Weights of a small transformer language model: 10367 steps.
MLP neurons of a small language model. Each row is named by its layer, matrix (gate and up: input weights; down: output weights) and neuron, and shows model dimensions 80-207. Each number is 500 + 50 x the weight over its row's rms, rounded and kept within 0 to 999. Numbers have three digits each. A neuron's up and down rows have the sign that makes its largest values positive.
Before each neuron's rows, "fires on" lists the tokens most often at its 100 highest values on Wikipedia text that the model never trained on.

fires on: "ur", "y", "or", "at", "ly", "le"
L3.gate53:482480534517537481495550438586572501405465569514470330511425523432523525562461575432520541466497551462491489541443616516504519526466546655469459564551537492551549479568484426469517555427555533526445409451552528601556451509556462448472499472470452500469546514458534626503468423541462540571420502541561445563570471565505507607515391405533391472515522444510520492566478376518533475521588
L3.up53:591462411535460397487530467591586488501515469349354422563453563395485461421510472500501526496456489460460433473385544572451516588396466502493414495543485502539558526545581484511418522463508497580475467542483554560474501469488565526467500425482497410465503512549497559506469495522531465562473463450531505501521479483470584526508433493447466503449437519609568552546599471460443635483550
L3.down53:482530489462505601518498512544480538391468555539544570451580465559469495570491500521453532588530467511519519521519484431517412606507549457500513592493477455451510559560516454505523537521547443524515530585550462535490517556541565579566495518576376425561464479427439530527588369505472376452465584463486527486466535581552569503554530532575509566412480449389563465552482509444530557495409

fires on: "tor", "or", "er", ".", "se", "ed"
L10.gate182:402412591530554369491496470425586466536521444536454503473440524580452499457523441553493527525447460482521532440521495517475430539471489516457408488538537463423512524498542591464441528433504493451508520492530526528455625474576492558525453576507520553585509482546526376576546418500529501489487477560593467529601471482567530504605540507523433542497485526474483539493509473456486461490489
L10.up182:470445475526457400635449551569456548535528477498430499482579460640532468445599558518524564484460497587462483418522470515487407449483519396501431468465500459499434441453488550514468491396453442557420504526581542543409503558393459484444449580572521482524507601502490484499475422489465489567422543463472467458570485501468536437474545457502453478520512491556446504461542493457424491497602
L10.down182:462469491496526432530463536532539485536611508445443510459570498508536532480429525539558597569543522416510470547574413562477510488517544473485503438544521526478500608442503558407594443452554433563412537453492531515464555559491502509523462511501556500546517557505391459514521532559447491452508466462513491570457452487497481480481504540498620445532500378514463578495501509476570447504484

fires on: "it", "ma", "p", "y", " number", "ve"
L4.gate713:559392468508421472514547481561464442450497473480561434415514563561510411487553390519573569481465471404461519478470528539560528555417435542463523506585448518540645544516534615515546475536463565563483528435589616375465486520439551523433610464508549522421476459382583485491519458497474430449485410457491486543529518580484523514514454538479461516375385470545486567572551476473470476544475
L4.up713:549482487413583655481476540567582426584528451482543461521615491463464489480449507445498458507547543459534515568477382525442446519482594511491502580492565501550458529434492493574436509489469509544485486472525490507511479524557532517531493539557466486469530537525499548567460483449520504483438533494537587507513483474599505538425576550530492491534500410429450517487436591514492472496535
L4.down713:513496497493529513504616470504490422508394508486515422519553510501411430415471597543524414569430550470533554543448485499608457435557552580513628505450424495491491478515459475461565498432581536545514528501437600520549582502521468501489497444509463520537427451434505464555547569543420528542577484515450515556453591538526521622499438555514491490466633488433488520477545456553337510543534

fires on: " K", "K"
L11.gate88:500500547482504534509403525568429545442540481481482450573573489482444569458483563563486573512483594522479474635493599492426508514462480492509499502511498500482443543520606496525491570472502523551422490525575506476554546532497590470532489532418423560531478422560459455480401574544490472539489471514524490555448410482485535469521514503506552533440521515451520499632500511594546421477625
L11.up88:556501501490414525479443478468471550494413611467524473597500610474501479443444457511539404489494632483501419559534443463483518507512565499503390398454532454430484525528500479441639529468512477459548464519516460489518473522530518473521482438513411481549527524507532530522454550545479498506474395515518491469548426548483452496515474547440526471528487515420533505410427456502399532466524
L11.down88:498471517574477449546481492617545562485507454491474467560541475506473466355479430465456490549565596489572494573422542563487525488487537559494541488442470525485516482437440548452556476561495494504514441518491458506541489546434624576488396543493543478551411556479484462437453499431508499534499484478537550486465506495555529547436483503473587530565524434483437526479524461567516434477473

fires on: "th", "p", "to", "ma", "y", "mb"
L4.gate336:411496435588498582501625487521532437466424485452494380464415536488552491518512465537542384535465482411436481556457459483459553574453474422448540467520503512449550494466464564439488480505494448546458443507577596456481443560517486433489465533529498516418664569499536397455589521554466498433498570539458510434512517557533486511515460460485536469521540478502539535612537565521524500605548
L4.up336:457419607609465564561564466597528431483409493417561484408472450538487436577507436563485471396493536547458524604504410479560424535541575548414566439513533535485491465545479550518508505641528417510524515573539512513501525484598466472499492543498508573480532442567487484498484519463544499487491399459539560517562525492489495443470508444479530552478565403510510478449532496420526467553440
L4.down336:567503565537472542361543515453552539451516532481461537528601449531438576451437582496553503504490538413531479354556478489538511491483506495537570504466517442519514486483556448490483456441507481491492535459482562538507503516515462517579564438502503484540486556472441424440528502540465459615498453532519497473454543453478479560483555497508588511516462537489461582508478543503562537481540

fires on: "w", "ur", "k", "s", "an", "er"
L11.gate707:512610497459443568486480383510457570487444614466525527515458516485535509532508487490436546474483534537556452462493486502508516419532608513412520467530543498563566611484481509563470488496513497473502529430492512518489571521522562532504539493408532385528436531455497452472496522524425518490501532546565573550416466553531512539528489461478447594437407528491446492499458456452487505476526
L11.up707:489519430509430430557415435459447457602553590504555512472512560496546580472516581416527502556464605497547471457410481575470601447433462537523633501529533532551555499495484542589488495518478455555439566452508515507486585471553486482484502471404411527421463467552507554530492490518545487503491470444552546498409469458515496524513522462556452587473478519590466462476489444565485483472530
L11.down707:591493652553557596522511450426554455427571557420555567578506595497433533403580475498478527541452498413397492509515449459510470422467439609498479537564476387466483461452493472461570579445501528538539480473479503526556515556483520460469500503491378553496534412513501512447548535414561501533433482604497423543453490489474562546494504522508476412525486537547545572461501450464506499472563

fires on: "ed", "e", " based", "es", " made", "s"
L13.gate65:545567489545491581508403479471479516396473471404423423523486520509452498492548545582480504598577434497476518503509416491474604548547431427436470499556426531445506560567501519446503474588492467527577472504466579556419564495442498516456430550536491499451494482531465580567485492517518451518456488500495538604490517514467541510539549539437528582529525427530498481444514638500442548576483
L13.up65:452503584574477426521488455431551435540598466472489444508550459499529479410497448451467472483470489449553518541516539543467470429458441500617544425445583471497453551518407519458531440504504499532483475490498602421558480463472492522441522564440533452400430472469435539435446486430539479489554444504470496502541526495467533488551586358478483513537485519452405487555546476524545527514496
L13.down65:500563564483527507469474489446575394436419540573489530440582427509487489482532538469588482534459504399500515512474481496383419567540476552446596490475498498449493526396530516563565466484517540499590442519563498499512526475521451530477513472578516535516571481466493486543432426450552461408496583506497557616534529571476480541470465522453604532425560424532561525532548553480514404550432

fires on: "ed", "on", "les", "in"
L2.gate420:539594535547431462520435543435432497517497440544482473537531480502433555518455441456452504525534425404471465591538505516478478542524524456593534589473490538528618454502467402569436479498547545422506519513461461546534565480591417443380454417406560565517486460576539502431436476534508521451513580540466431525527462458411559440452470553472379478450456495438545466468564425553478471530487
L2.up420:513538468553553473542584547478519565536464505559451483484553540515479487441482506435448453522466476507481504643476462502425526559461511528560557497508472379545691532538492540518426511465426434461507512588506462539540433485579468542472417499447580525488473483528531522531558532483531503567397467557519453379617505435527528411534521463545479523457497500482485476463450497463483473432424
L2.down420:491576525536533403495519514530561527430506525462448593452553527581497539486549453519379515469482573447480566547491468524457438489460540488478547513552482518548518514537497407511523491457547447455560521560445574466480590473524573580552490426474487435485478489523402475508527535444489497523418526543523530536529584435551504438517452472535519509468594554518441451538464494393557493489464

fires on: " re", " ex", "ly", "ally", " also", "n"
L11.gate5:536456482475599476515490522535544486499466455523503429478584507520520484522559471543477574412561421514418466435512510451541528535494503525509544503464521479488511555411440480496494448597478467527376488568573478477478522456432467539442497464528585513444451451510493554368522499520546477502582482418535478500529482473538466436587513531550527537422581491509514431505443493508546549425519
L11.up5:537462511512543504463569505481492515510454422419464491538449502484468491514508391388485586530594436522531544460593584425426528538487513480517506484475540497432437478527541581509490515469524463555449486545539475497450455518524513551404523462533466474590493517580399508522526545535458583548452525606512436477439466474551502550494448562584520500489466431512534474470502420518447476484548
L11.down5:555511537458567458452569498495493516423512416537460525542431435509441509532522561452400360520495507549552523487558465495410538480503407425433438459501472601502449441476526572517469462557534571539484481447506438536497485470552517491577530477458398487482574471467508434426497442420452528428527449540467491499433402412473408451480493519494502537505554473619506572488489519451467443457476

fires on: "par", " not", "mar", "vol", "al", "ar"
L12.gate109:510469402448632476456521425548471527504492505556557547491502527531526485569576540612499472518458483479496534434406416428520491577465561538454708572516503547498543590449381493482467527520586480490402493528540406507508521532541521534516544497515480549536544495489557470493457494485480566528569459569475515558512555585518572402446536430569464470464466454537523558470546492404434553477435
L12.up109:578539540460497525556512517476500488509518523548525560407463498564491464481442550479574520441538523596491483482502512491451568527388488479570500461415469510513468456521501440577510523494543447416444585482482465565558452499546519480476454546528601524481480513481500559504478440521388605567469440587505584464428456492539510412400589531452532520496551516478468521568407476417421502450617
L12.down109:509536484523437522456527569550559415619469541555507503517494479514529447592404504526510467537515495460438570454504518462481527421546416521526429495478625529544503492561394546404545483507516512484532425469493466482452434443600429516458490457515466555549504516439456531508479537488564460461425498478550492544518543506469483571444514434439500436566541442528577554477547499469488411562603

fires on: " C", " c", " F", " f"
L12.gate77:549465470450573475546521506522516605441498617559515558566435543447494576472538620491614487466456445502566522497482470474559514587516470520644448592443443478527560474476541551520545602446557464559532455446616518460533552502629473477426484423490562482504418588429478537553486476485491445411505485594563497473448477456528496484521520495455508539567430460541498421562556480425470471454523
L12.up77:546484452571503585479530506474454535527533599482459473412588534475474529485465592568460469522510446477463505541505445510466529456545498496534556471484498530505606594426544491559483597501525472497442496540473511520547458493510517486511517396450516550483528470479460432492460509510404441559511422573449477423478493452555525491489533504447582477524551447612428504454527538492470493501457
L12.down77:498411507528517441566531485494494507560485585542482433463531436464456546386537512491579483435441541511567552497463540459563614475525590512531526573562518567481525539499514518424522490547521544547461455550495518495541532498475461508504575418537494480529441523425429523478483442578459608469525506491469482536514554482550578532526513561458648585427499380533504503546541585450410531561469

fires on: " re", " G", "G", "n"
L13.gate828:432472574410457418438588513426399457477567554530581510484453558414444587539451571490443545492455429486465502525481487434437407515498492507499557540510559477478427543510414403519451517449475528476486523640418509464498525472442484458517448536579495518484394514398448520419534467468484436473603528567387495482562524450504457394522494396471503510448571484482471498506530410602430547544543
L13.up828:523521514450500368518514568572499492519517424466439530420437566385545445477495494501421443501461438554456411472551540473454447503470490507446481512523539436502501582608469588478453535489482452525526429540532535438531576424507534448455477371534484510484457443490420507526496506438493480555501400469526453484555519478499566594550441527535526483512442378516507552494557491443450565479509
L13.down828:511552482489564436496499606543561513444506449500489416463502414594484422471491487424464479617462478608422480472549490418457512458476445469517503551438503531498425534529539557432508458466500473494479501496522496500555633565495557469525533440538451554468515533507451423454554537458481510435542567495392455554543519474510529491512541453599590506407533662518496517439525519456407472476538

fires on: "ter", "th", "us", "und", "is", "L"
L3.gate443:549427563486515433516500404577522479447469632412437402489515519560521502438517407525527534575496522507515459559423501479555422536541510575414481560537490540463605522479516426434636560455394500525578474405452516474485483503571543496621509489544411481517434485573374455487573510527476422518436534494487608510417530516517554536499497523476518511390520527527508547587554569461541396580467
L3.up443:499562514449564487492531447480550564556517550419426595504497463457497489514507481526498623590492541450495446511441501523556484491585545490403415583593574478560531470499545541427531442554466556535450532484537527497508468442489448495561459466468476509507445477451432421473485523561501463441477527474494490474431489491549422391490457472547490507387583494555513494553509517488542491420399
L3.down443:531476490473619549536497478553558520584486377451485556513495487478439552449441387529407415509509553488584519515473474380470499431476497544595504509547469489468453511468473463526475469586488487447504536509545486550543560483518501465461531466533505462549556501438532509517330476503554523480425530475522468481479534471515446552496477506483522505555544569517503462514531493418494584530594

fires on: "on", "ed", "th", "d", "s"
L3.gate566:466517445460581563404432428466492537486485433494510579533405479421499522514552429455470555505480415427389505372392454593478468553463459486489506546528509526469539506537476528447555540570546498545488451482484578489503518491406505488515446508481406522506520434533500526501523446445506473541450519434475444527560516545545534586602470462522487504551489436549507428513518542500512496519451
L3.up566:460506453464549519467399414492533469425573509506479484532492458425518495388499483469534551458498481495497482562492459566450447597561408504504602487537501493496509476442512524476541550451486572499385517492476501531496517618505398480506611492497473493498524507483523362521423451439543502574527554537596502482527535536507513451599465461521582451475500533494488487582475414445604470476513
L3.down566:458465547520497528559577497563605541442483481524484503426584450491461565573480514502600438488534554469471487484512586496440546478457461505501635454481516445462460531520521519591554576514426557568525513533512528501463468517497459547533486467433395541574406557389481443490415586544603535413610499593539533473507529523520525531480473506468447597476489545481484540562598439436546555507503

fires on: "und", "ill", "nd", " cover", " in", "b"
L6.gate112:535384493493570467476477478534591497526473597474475427475482555554499614463532423543501562581557430520388516493540389461447533461441461571443498497536590449601545498481526478510555481459530466501422547518561492499516444525526452505447535424480498416478515491523471521496402528443599515513415505601434502477398504422429494500464527499444490546513549465461487447467448461560389427509559
L6.up112:533504636490475486462563451411479501452513571443395506567526496462474512481418547489397470436517515566509614503438520420483480452511477490513553503481499476424505488552494547431394573451459580502587482479519646412518502488471487430461501471530433499409510547469504470558494442468466453485521513450506480456451425469518564529476558488495532456468437481431649504537495467494590436385463
L6.down112:454584505559424544477589491536419518442577465481490528489451416474548525514525421604507515403575484520455386553469481452511479467394547530465533379423534404570587532563468515467470464433492506561485429511485455439547482503553491461581533538472406466578424507498446473466555517437477541518460500448502526536576415515491543450463507430563437460467533511558454484519498532473523420452511

fires on: " F", " Car", " b", " f", "re", "ar"
L13.gate497:520485388468556463481483444529483482489534498504539514460434488479590466488473526569598517586467494482511503508604523481601539449511503500529536471501529527464553523419456512549591502385471415488463361489524514456548463471510525415513512503523421538451519455490480495546575477509470507476551494636406502551522524485587507429522456499507514550484419441501472491469499564560496489496487
L13.up497:556462422482543469459490487456500550570531410482404511548502474514575546554584525483678479532515436415435488508550532471576527479528497562515546474550590488456519539499494656542533594567477531498459450513491478533585508474540540549498538506437538521451530549494498451509511438493471517442514541597453535481559510507498452484511533464437436631390483515575518536468513561387534440460589
L13.down497:563541463510490509569536402537576500527480462441469572484488529425394533507423539588521496483460509603548474422508490541602444506512515517488470538548527488652426457503540489431479506461538573550522533490538516491543478459440485477484589513497507473501455523441444508517503455561454475459478518480501549452457490513539503499520548488487422532505461432516424518550471605504439421504452

fires on: "tri", "vi", "mo", "ol", "ist", "ri"
L11.gate50:520605461579584521565519512521535461530438507469549494467539535499471464485516519550543502552507558466498549516458457551564531428505567525531481364497500482545407618492542497538511396511534551416454532534530502512474536467494436537488522445579396538447447509556504396452580547510524512375490403463590401580549537530540554527562517489495501490487446558513541518516564505483531522445421
L11.up50:469509517542503526455497529554493468468467511407498539467492526455403626500382500468504466453440536384464437473529537441516500532456503550479549433486439587522462512558545554589573533463474407467545419498478460585561490359543493523517451538391519533549457521453478557464508429398524471464469425535468394469496510528445605483472404498396523485456501501497483513522539439459390523430484
L11.down50:597483458635565496431475468498424602504595546464408384511501482486449468412431429494334569443465468428492486425543491466527520448463498448490561378532546428539548507564588579487542464563501534514530424509423452507507485399499531494429538538464543416532524538511483450513541497538469482454484503457466512488544495522483595531508498496530487414523369471508477466431485432466540502506489

fires on: "e", "le", "est", "or", "ish", "our"
L3.gate110:401537566482492525566436389473488450449512524467389502462512435506528491460504595397475547514522418493440560554528584589466395641491529571415431497491486512517555521525389528493505569495477492520519398485464518505422469521504459510514475452516476467436491390406550565469562463429550466521505477566558489590534458550481577401614531562413448409413518480556547459514412501498526434490443
L3.up110:437487489526423493488476509568535438464532396455418492439518448525533480537506606465525476555479396486417391530525513574458429469489483472480424490523452558548487544513439584521533531534498492530488460523483431556450474457564493400541366480571476502493472491413508516510499526568527532462531525574573503532571516601497545422610491485472469504436530484535651498530465430427601457508548
L3.down110:466508452525464622513475511598497590521448549491511553445489553560552498609474505475479494509567394539553389481482517417461469500484573522568503509566427523524415597482419474471518417428547493548506512565493459575536434470416562462432520593538464541503589500458437460492480490576506496417498523524584522484485551529509490509505487529547541493523617507454488535564524459563518520525512

fires on: "w", "p", "h", "n", "s", "v"
L7.gate116:535517540481479545538436471508450504542536495482504459439503464474599521528603556478464418516432590516597456458457477577600505490526599481500535490554495510464508465465494622490468507453529498533477471567525554518456441569557504446471474461479475524452426520497525463488404491528513510478514448494499563493558490378426503495546482528479500467518490553489506503464577619454598482545479
L7.up116:450480547432573540513521521453520598490486524554555465466447422544614428587469528524441369519476571545515475428424542537584565489515472570388390477447562471538435457444501555535608526451424483485574478532611521499457496564490516535515513568443534534501478521480453505516477530473489471504593382553479481536474511478472459511398519468523451525510457472411563478540440557485582483507579
L7.down116:535458502447558511476531531377569478543450477531522519422532510467625506557486576376512626446473509525534533504525532485522496555522472516460496479460540505510538518452561447481537498582469550468468520509560603449403407494460479529535443616432478556517406565579411450539484554549517444484421505410536476502526560497474518531547440506544477497445524464451442536469501602620433569532523

fires on: "u", "o", "unt", "vi", "ill", "un"
L4.gate357:489483525443604443447541511573436543562474533388360575513613496543470481430572537539440517519568475442541529459462549522523464527531460436476569470484500514433456457541567520547543514490556505445419466491449512552523542488502562475548466488437449450484499483523619571481459473471460599538450535534541559449416452407486612472638457547479422524530415472420508548581487508460501553442523
L4.up357:504575444510482494525454596573488450606511465504541534586483506487565490589504520517398503413439499544451463478457548512505501463470448589560507481489469486436534475539605546359593573487494498446541525493566510471445525460388474484464529449618491456398540470478496501500420445486483590472513454537527479478425568447429590491429512557592494516454485526443520527557535483537510502446563
L4.down357:531515466437490539441537480508595445530554492507559465518431521457479517472539518456403523420410571466396517548538501553549518482509538479475495499536581543456467483563464423420544487445566562517581546555551474494523538511445471524532569535575463543446522524459419441467546427435480478510425491503470574426498472479536498567508471532534570531489519493457531549496585465497482423578533

fires on: "ra", "s", "a", "u", "tra", "o"
L4.gate79:561431539522549479516419484516534457474544474536447455531555495509602359466444521562411460407591495515469546593466573491571538537486524526517565485517476483431485428462436527513523501461499467468490497561576468583597527584522573542522529393547527532484573500475590584592505527459422537470451565455564619531500462517463537505502487465579519440560501497459547530516469454428520508529563
L4.up79:498511494428537437570423457479513515471481459542464481536463545479540592540417548573472570481519492518531484491546473543565505473423535495475470524467438523402534440459528590456543509501511525590515549421566433492543502560551474505501466408606494516479517503447422586458471489469485592542568535590565605526480505526546503499439480388487478524504401528409487477454488509539450458540475
L4.down79:597504509545435538556446502509526490430488449562530520509391592528501415563524462558500428502519506412494493480551547480446472489421583577507501484505513468574520555505510557589478405541486529604436530551527557486487535523529518478508562520526496516451460534535541527617532457439526494549562510467572512381565469602432518591512554513484513476481477522467545535410471576544516485549668

fires on: " re", "co", "de", "est", "n"
L3.gate49:497517446552520483486475560566572520500465383510475468517531407435516527561530480562412650581412574551499581524513464564468479451539525578586453479459507527504500487483414446550500594440467547515486565571444484455503516491489506470498564475530503543474522481492538542381551453517462492434574569471641435487482560478551507437549399521487522474436517592507487573493403459490517502448553
L3.up49:549407475568532508511500548463592477425451466457486550467505546489493559518489451521439603574532544562467485484388517569429420525504529576512471454531489509438525458493495564475451510483457475469509374567478408582584520460503485507524520490549466509415467515543507439436439509498487449506525604563471377482531436475579465542585476524473536497586489525516588497478479550531561486538557
L3.down49:476477572408486558434469508516489559495555444394595461469440477466464455519491487488444497490505516485521517503466495533554506452511327536502503498586527545487540516356503456507441453472603522531473506499560457496409459458519532555541481417523489492436472587461482501533532470538523454435456509490444581486514466509537518543472466394394519474511573520508540419614543446494506483548561

fires on: "ph", "ci", "at", "p", "t", "lect"
L6.gate523:470482572460517532436507506486495520504500370493493500530613550471455491518601549646487389502484548515528616455519530564508480557480606543411483500469420582485583570473512542463490459497486424488610519448512463466409574514502523494459453447466462498580511436475511542488533526511521500571459482525458509485489524524556579514397449394457475470446518573616435515463520524576536563453522
L6.up523:416508460440524470511522497505615571548511382515425541510572610468465488646595503544453422600456591506618532474516535405499524529522409438403481507551514494459556469549344623551490564469509486478503511523487524480606517556431434530524560495499513499548511517535606467532546366511481470524456508473511610477420541530507451403579462510414466515498400464465461509436535523525489531570521
L6.down523:552513476506542503504424547462558578535507511404488474522469477453476537499443550452480449451457500539454417557512579426586484470398496484503583505484441470533595563452503544594522472494536530477452552514578503517507470511453538505508491468516446420417614565424493447565356534437507549489545520535517556423519493499539419466486572501485452525650449401533526472478576424598496531547535

fires on: " ", " be", "w"
L11.gate713:623569528479413458528492611535471520517488472476456543432572484470369520575444498457492485534492590452484483488429475485496400540455581456477465455565463521603544613499393567441499465546508453457444544542446544536422517545498462555471492559499589514474588477476526630439436499485491582458571458557508540502470472459514478546510468556501464513480553490555486428439464527522501458588511
L11.up713:452515518529562546516495569407430478498462503496513532530492406613554446473626517525513467470470538503507564425462617538516391503480545498487479474486489559562452537438472534472450524456459588529547419511522522564543488517453539506526586579505521457455491472450464465509493446597431514511535480497510535605480478461501415502483513462482470565554460507473528485459423430427540578392542
L11.down713:500488472478445534436524546512472560521515440534547413534528482374507442538532483540450616485567489473480422441418438420494454512549534476476539590484503475600514527467483540458466496492552525479449540501406455522597429580441496395585549524463490534502538481542413449516523442539535419459443448473402538546575480571529468529497439511460477521440540541522471449526660409524454473419503

fires on: " to", " T", "ur", "s", " pro"
L13.gate489:480553492550477581498502465556475557527476515571573505547464535528476520403517572427413528526494470486505526511430463461427499556486474502537379450571527505565489475560512527531442486511517508490536587399515515526504656550496497511517496477476529524452618513481518490541481450493501516525556458523548533530511485506473546499419507464532467449536489541522521505413550540457467475495585
L13.up489:430518497553452458503525473536610537386563538543442533590498456526416526504551514362496387491563485502434525472496441490475496469481488484530479416527482479432528475524499509669410543430426604546589487466477506577481471608559467594452499538543485493491482482499542457541456394583544467389554484524542495500463477507543508488485505520480519555448404453516496545550475438458447484498573
L13.down489:516606411441537497472465561567588564471451600523471531511426469428573577506552555465490481491563481438481451548513498415529527518503385418573471438512468417559425385427461579493570532534466485553503501509400449627494506504445471483508509483550467453490489465520515483410534545500509512469508557456513534502453439463534462546555463540628571558438577579462489529473537489555412512457518

fires on: "il", "is", "ch", "ic", "er"
L4.gate562:523544463476432468556561585431535505459403491473429383506416477484432545544400455529445392464517487472507545569496447467544502487591417582520576471530487473513438494460435509494458628573433512484540558401418554560539527471522519542477464484415524481584544504557438494480490452483574513483443612425496638494501487578539381539452506518550391496544523506553579519521486546509622438591493
L4.up562:547556531429564550387438489430409552481549582605555523533482528487554530470427563468490455447572452414552514459536466467459449549470489465545484560511478504508553461484446470484452485492522555466529477547481513586544558549453521493472534512467497528555449482534467418574460492468502593537471572468472578488505493471492475570547518448492418479563445483484472530529573507454590448543468
L4.down562:553404443523576494478449478495504567463586403411524493611496541524484462471551461469560513544552516479386488422569475487504496453500482512586567550524472458597535522558470469514497518475444494514400515470593429506450550478501587467552545515570478469513490484416452437450466454477480562432504564520495545499494600544442557479458482567526388481482523405436497471565518458516487542610451

fires on: "li", "ba", "ra", "ma", "ite", "n"
L4.gate632:471473512461486465551430531461437493528516476433538547470487484404609532502474452559565474491580525510519456490443453478539451572540514427546540560535537554486513586451416556485522560509506370389551435460509565551539531473574515506550525511526528505481552632497476467639563486434544569464436538520528502515467423410571434515464455471483447436569526432517609438479582514550497450387527
L4.up632:482498431484475522410464486455508466460454550449541467425560443611451467467550458450475515438486485458517471496518458506500543506537505469559464422555405572521530537505346467578508391557453519507514548511427468570554504523558441515443524527534520541573554476320494491468487513504565472484415489449569484491537511456398461463396464536511486508471487393340525439460440582550434445486571
L4.down632:482506540519551537489549398484441491483497502531513375508578524478484586525547576474417531444521545581514539511583514538475467568539467478515562550594452552574532497480533454545612508478525452486390487534468504495576402477580518535458420476570610522490471567475487555417494550493385524518519515471500567436612432458514504525489493469528454507498566430432505484525535494493545461485473

fires on: "ian", "ing", "in", "ed", "u", "ic"
L3.gate503:494495579579528481501542475520478443458606486484544492514471566517476586505595551510445477593481453512514480556512555525471448559525603545590564612509504444527546484558456488573446492392536526448423562491488467491430519502486517568431540580543458496480480507514513470510547501532491465441535599487498545468419585375422602498528532610484482504520484564561630474539545500555463464468486
L3.up503:446455481541483493483502484490435518399558423554573470489452469491491521486450491458471490460570405526401487512511511490473431496507553529436598404415545437471485538595577468502452578421526487500562464490506453461497456518515419520435539458509459550466506435555543447454600497511586463536527419497525529470456488507596461424616501479522471640436444517649494484461466497496559462488525
L3.down503:442401448444515486555579498481428500466507527469546519597505649476498563470539469426563527437515502430563481437455491477449514588540461388530587444578424509443463504472505504453508422504540512494498492519484459544599520407524469485473612456485562526438452452409494519535555560452579462533541453544466518511596472465500491425539509481532508571468491483462416413496464492445463532472474

fires on: " K", " \"", ":"
L11.gate386:504478591503537570586463538512474596545452480609472480457516508476488458523517519574543488493539467572510463479557526530451426430443517453549462437536494531460518512494549504507512570470492553499398534527462479535546482593558523493573458613514446567475484582480449535388436548540560433474533492590527564485505477503583566523484528567430536509560421528501520549547484586462468551437509
L11.up386:522531494484505467603516525495528575553502465534392463539507513534616516425478439582517503579555551578608436508504513451454545512515519479570478476521472533476522463567502477512538516488447607480475370459445561471479429459412521446431433494380532537540585469508508529425571511559503487478573489513384605612514442501499492471546418522452475484519468441479464584428445476569432388481513
L11.down386:548510537480503436473461448498508456400511481588447464434457480493561551344507476550506462558541568505524450479423483521482502453478598467529530441512447549585420488451535480500513477473518582445579447477441481486497483449505606493466622450491527525561416458477442463485521474430470524534432492506554455536523470554498477428595434533525496435456424554581426479578505579546476508485485

fires on: "r", "t", "lan", "ch", "i", "ric"
L6.gate275:452547426513497543477484481484471515604490525536535627604536450494502523469464619479459522499490447519534483500501540457439577551444594477427438526451471416467540442515486558427512466390452448473478554600521482477556474568519406485460537505501471611422558479479466522476514468497495516519414611595492478485519447584543581494448594498543503512507421526502340496558579571480488536555499
L6.up275:456472426584440470481599637487589474498530487523524496554533633464455536434443469450415530490469500446456510475479470553450544453541518545440516468512539540468561510501546478474394442490502524468585501545451584404560517543503460472517469468556492543528528482537498504526441493454470455509485545495526528521456479486557573523538426502544531422466518498441510547536445584530496497581560
L6.down275:531522463628449628521470420485521446557533498500514551484481570505426463610579525543547499468505584561507520497508461457498533509481511543472508490542462474515538447476509523487515437492470518515429408609486529569476410427514523519524486503585485452565510553374532372536535513532478453481499497585509502561494511514559492475558458544529459405426497513452490446542524414497486525475531

fires on: "on", "le", "ic", "ch"
L4.gate463:496509535502525419426476422505547513437514485529529494468456504406574512586386536514538465487394513396509515500498412507505491467502522505462526556579523416410437486473501444488459591462478480488411505442412510530551449418524584550469535514582475451491514480541459486461459487487520602452433534507475462502547464518453582586542441532498507501551552598463597514575529503417473523432495
L4.up463:512550501399470444593484476396421462646546569520438583460538547516529521443430527475379470466494538466504464461501481495443487492428494497546521521455584554527618606531561474512497509461472519515494494522436513425511408594468464486474467439528476484506511504466504561494553470556485517480478536521474478544519462567506434526511413434507434577454528451393428557506463530513525544529465
L4.down463:524516508470584478462437385557564596473461510534556462629523507482515571547491498450592519549516523431503505454536506484556420487423444571506527559524484440408464513510469432468472415479442581461547490424499508537535498542505479440522488481514532499474492567346560502496560418580516615463521500522549577502480542535449506434538453431489509520529580584512537514502579456434515371531562

fires on: "t", "e", "at", "me"
L3.gate222:435538539429610493527568463454433511449551466489472518537472464458427481459523505544560466497536495485483494566592461487501513604492546479573535498514439411553549550495432587568550519503532430460672523579452436567481475493416506533415512600484559451462503389531553609531511563498527525563417461503550529474550490506491510495560437501560475548541578557538497442455477565467502468538534
L3.up222:526433469358465463446542448481540579550556583539450450511575461540459502529428515484523561540420456527504498518496550550475541501468450538594404497472532561482569540518475519481388583514533536519503550462441413556515530501431523619519468567462487463586457485529513492500588450537506503516528566472458478496447575611493551468486446522486559569486470537603392579556514529485567499563463
L3.down222:489461393517515551494493642459447565498491470536522508497542520404451516530519459424515535534453510624451444425529566442459470513552496497473487493501514528420474552547507486532486496439485605518427425496506534485501433531458523440466469469549448515505530472501460586563443428433513523556519544353447493472508431509496476485522434529508517553588467529502476605515484600551437459568503